MLP neurons of a small language model. Each row is named by its layer, matrix (down: output weights) and neuron, and shows model dimensions 245-372. Each number is 500 + 40 x the weight over its row's rms, rounded and kept within 0 to 999. Numbers have three digits each. A neuron's up and down rows have the sign that makes its largest values positive.
A block is one neuron, or neurons of one layer that tend to fire together. Before each block is what it responds to, as a language model described it from the Wikipedia text at the highest values.

Responds to: Late pieces in codes and names
L4.down245:467474543523514524509463525528549526524483489476457575521514489466497466500511586553509513488469495501532520516499439492559513485486559547453422508505492497478478474569521546480500508504414469542505494490455495460502514492476459504513465517493430517452453607462480512402468494560452505500554438551491551463473525511502505470447468481438541505495497456464540492480466507441444466530471
L4.down301:431467514583475434490549493501534438472462502462547508503482517551514494554472502530502424499577453497458488425538505568489469517492562528515500527531489552511451496462564517517525494523494555522450498535417525538446526463531531503456428468539461494463452482491537495508530464482474508480600503552585553479431438484507487542492493485508558505502520492421452526439537515499501506485482
L4.down317:527546497475447484469493548472511519529456491469504524534581503517460491483499459494460494531552508528553425479416583456499521489506449510557466484484500512509464493602493490479595526407438508453543511526530537443523535504494449451526492475442526462548595547500532503469515506618381493475439545514465473481523504533481403495446465483438499420471526510547466425562481563537491521467519
L4.down343:456529488443498521487489522518559463542544458467522479507483501456455521495415479564513497549523432448479550495466522470531556527485562546466540550428482520427501485511465489456482492496575528463521549537471545440548507527505422533434482469501464470521539465521547465425423470553536515506533522538506552485472465447498496486474501478548472518456410530438460465517473549404499509451455
L4.down355:524464541476473465496555592484474549511512438389525569569549480474573515583489444504458549555524559477535453516404494523522448440479490480403544541480591520446501561567541488482569500444509514500480517539556506482452463499491513482494530500523468511492487569535551481537408510471464505505546471486484471521514564521533556465493477552431549519494430501531532526529462531508505480508459
L4.down1069:496528501410430430514426591538547483474522524559450473467487453460437517562483523503493516472585495490474479452498408490487495487492383441468546532448494487490476534452472493405470431521485447455480481482514523503467476524455488530447512411504470491481490518470469515493445519501500516430500533467502510469472588498482514541481489537548480492515467498426497528522511465488451470450429
L4.down1671:589492562420484557483516469522456560475525379513513520487513460498481511538463458491553409554502509481414436461512522464432541467463491505490487465477521465521492503457528473435527486506481517528368484510501523590484459502494437477534499567524529471500526505470533550468507545471385513520540506497490449471494517528445485525461532513447525492550561492533446575488494455481488531555479
L4.down2303:500507535441499499554477460475507485527537503488592485456474460481465475446547505426572499468575510464475517497533502506574516488496488546585471506520478529525436520567524490450524499530534505487504523473538483492533432473472425529536554536517561549469474419528490521469492507528495500476515451544539452502433528488554537466533507472492522531517551461493456456429502490552424420434597

Responds to: Mid-number digit tokens
L6.down818:406508488472488474464606491515471504595549568492530446496453494466460467514513521464495529452479486478493540558505520471485469521523414459531516451551554441523536479516552541429476525459450466524515530546493502499551489500506462508461511532488523480450504498500403485452506494438553548520545554521509474448505505433458502531462511466493553503501498491496532537431479535463513545506475
L6.down1108:546503470488428465493520618564543503491503515476454529421519494502484527494448500499518469506482516471509518533496510474525483515484517491526530562452433494503508525429484546476520507465476457564399492450489478526498502551527527494526538513564540479504521488436501527522470526525565485483510484534482500549508542521545514450521489485471477452492503601456530429509530503520525513486512
L6.down1200:517470471521580504449569526470489489412536458536465560483513434444423527510540473514434581464488454436460425574477494528530555487463533495494512443472469483446588560512450543560477470503509500526533485499512442426520461506484498479491520529533539473494548494468520569459524431513546546496529521436554538522545521569510441495499494496566518543599610560449533515471462516456518470458502
L6.down1784:446476529516529442521523521575522538536481483451589465468587487467488562547533485512491464540481537571492501480454514513557480485451478451602559533485500520470461461481459504496567437525516456437507523474488443508478483507450531482454500501505507522498475510457449553515545489478467519537517441499557556479514548502497484500510527525446556357482544501459428545452451505475505518510504

Responds to: Transitive verb endings
L4.down179:453461509481548497464460498523468549488472501485541552540513435512482506485519504467485535476441455549512482493519458514533520573585425487498459502522465511544481495491504528460477447459539546468495508583608506458460545485490531489491403510514549558476448526437566526572432585497552486563488471442481468514471542576432601495493509467592471532556437424482542537483524508460454450540500
L4.down365:475502464524454429452462473502551542527598438496552471496468484472472553532510538526492544536517523482504524496493577510579522549534468512473445574412449450450515567494527478507441479496573485583540483470554481479503458523554528512487537524503532498497468498584453451528418544485461480491449548442446486482434458514534441533509480496514481489478454514522480469499506571512513461477490
L4.down533:563509539475570509451510512443526543519450569492459520450523474494515486482556483484475473452458467443531495522465453512428520504495509456505532476514492493484479546555535503530499505517502527552456459509474518602538457472484531476491407554552519466530512495482527504436580543573471477467525489502546515465507439528499530479483517470496501470512445514516508512528545490452551498488495
L4.down1593:590554467527496525399462453440521536502504493593483471531504587492519445506554515506491514469507463514498416520555498470479442504489500513507492511603519512494488483468516561538509532506497497531482473591596527534505522559471548584422506480507448464418535575568468462512558548600484493578605424469485548522539503515534492470495473491523565531471571488545549439461497499476544534505515
L4.down1599:553595479460498501510543397514525452518445563495472524485523411506510542493507534431436542477528437448548448544495516464473459442506497419488523543519484442553478470519492477481542575498492499464574539539543516526473532540550525518511384514506500551529550522543471544503463499521483507444485422537430481481479475444468464519403477497519511501519538504506512547513524513494520432447509
L4.down2295:507480453461552494458512470479505548432532505466524457528529507500517461520537443589446531507492449491486496542510515509437483579463480483511447560461505498480555402490519553471477540447566519518501535482487480479443450502433427499497466462605481545496566443553469520492469510512539478561576481493511480485490542473513435522476557519509487522457556458566446507478488451514556519405518
L4.down2349:529459507450522508502578518558553502540422515465484518448503446537546519530447511476497453505491468516486518466479470421483437435452474472501529542515495485485574389564490575459511558507505430552496476499506387500535599493489478500495485477496478544506484579510515511529439524526527537510524458559572469503563546501576477493540494472552431531510490469471465501510470550475527495506476
L4.down2533:504497459546575524522455453534556526498504526550550449480503504473576443513396518559461445448545526483531497488503566482498517556524515499482533524534485527442544473478504491554522499494420537537502577429471480508493471534497413536484485518497507555541462542495522602467420428442527458519527541459441539525522544488527458513534480483561480494481424486564510538454439491503516496450442

Responds to: Transitive verb completions
L2.down755:576486548502454544489482531495536459530511477468474541568528571530515522488544529481538486500489503535502432552534489455474490431545432506554489431492506490552474495503490517473491518531450507455534528535526581521498482498558476523414516563477529528565502532527512428516515512530473469365502436489489462534433541600523509464473442489474492469468554532442477511484506453481518534459522
L2.down1239:499454522509506509554513486492466498511535502484515480572528543466473545504495547534581526519402447495482481527554497556479472453483481471596557562499552496538523470470480561451557485531596525466522513503525532495463505476547516491470464445521443533556520482470504496497460496529558509487480482430466494456511508496477481417525421459527528529460520545474454507516530543504563468526462

Responds to: Reporting and conclusion verbs
L6.down229:497445453450512436489561542607499551490489547548516546511473510479538472465503491540425486571537438583499570490601428554495527470567468425460528532512531562535517534487471497498594521456521444473478479431404543490494554511542558494484490475485486504531482464501456531576505548460450459506555535505499489540505530511531471535495458478514471562462548614415499561449470496530484468464546
L6.down958:432477469555489457501518506436490523535542478429497465547446512497553436506536498543588541509508472507548504459515498490475515488524488461476495515504530541504536469504486515548465461560513415523470555492446492563487476546422546470507477484597497558479516506514521538508510539473492491516484482447635477483458494461482548408528561536496576433493510548465454518480540516457541483480454
L6.down1027:470492453539555519538423503416502503433414492498594432461440543463504500485517571419518494568546466549534414446514487448496543474522467530520451484558568469467455490477470397506540462530454555500540580399513560526478479503489550517532529514554460524530462529459552533485502498556402485467483423470542440556463473502580538511467576503499488514508575464507488466522632517543529521450492
L6.down1528:450482452521533529606436498433464492504465433476604524487438474502546497519470585536582480539479586449527425536532551473513510517491542484469549521533498456553441532534461457522512540450398510464461461435507467498476476554481501468500480485501472546532556514448536575498546514543477537488453453503510547524583552550491507479480445470496532399503541539509530473529491494540464504473433

Responds to: Mid-sequence number fragments
L2.down56:540492490432519502441507515483481531560489445523501488467460438457499491495603489400489522427521575465419547449412562562557535479507586501549439469537438517521510554445434496510485434503475509523488548458477520459529487538458481544572559484503525461516497475532537432492448519505503584546474525469497503547476479496443456513549417484462434456453509500516476534508523493489486548503493
L2.down184:521501476417498602455539503491495451451483511510522433536515527476522533510470502500499535487457466433498530560491422491520504471503576445472492525566492482566528560525457434522492501448493504518438515449450474438512481526445554529515502417543504500487518512476549476536530446508513551471542470437448521577473552499502473487477458490460580462478555529464496460380508474489540511477511

Responds to: Range connectors after numbers
L2.down2128:483509493483523568491441567500477498499538519534448502569492514465467511559577454513442509562513544513526507447499515472490472486464455476545467514491518466551469574528563504512465534535477489580491501505436516466574490482518471491537526553466493478419492439581483467414478434472430514522511487534469493527505502449499551479512512482554447520513491466513459534427521465509493519518484
L2.down2548:496461481461532496516493517478545500479514483544496501455518490515489538505515436509412491513503495524563430532557528474401494483456449528526407446468514517502470502561506499481465538478483506508503507499491543499500493520528430516391526552460460509459511431555527446534464457507474471536523446525498495442539499540503480544561473444413506513539431447473532500441415531423533510502465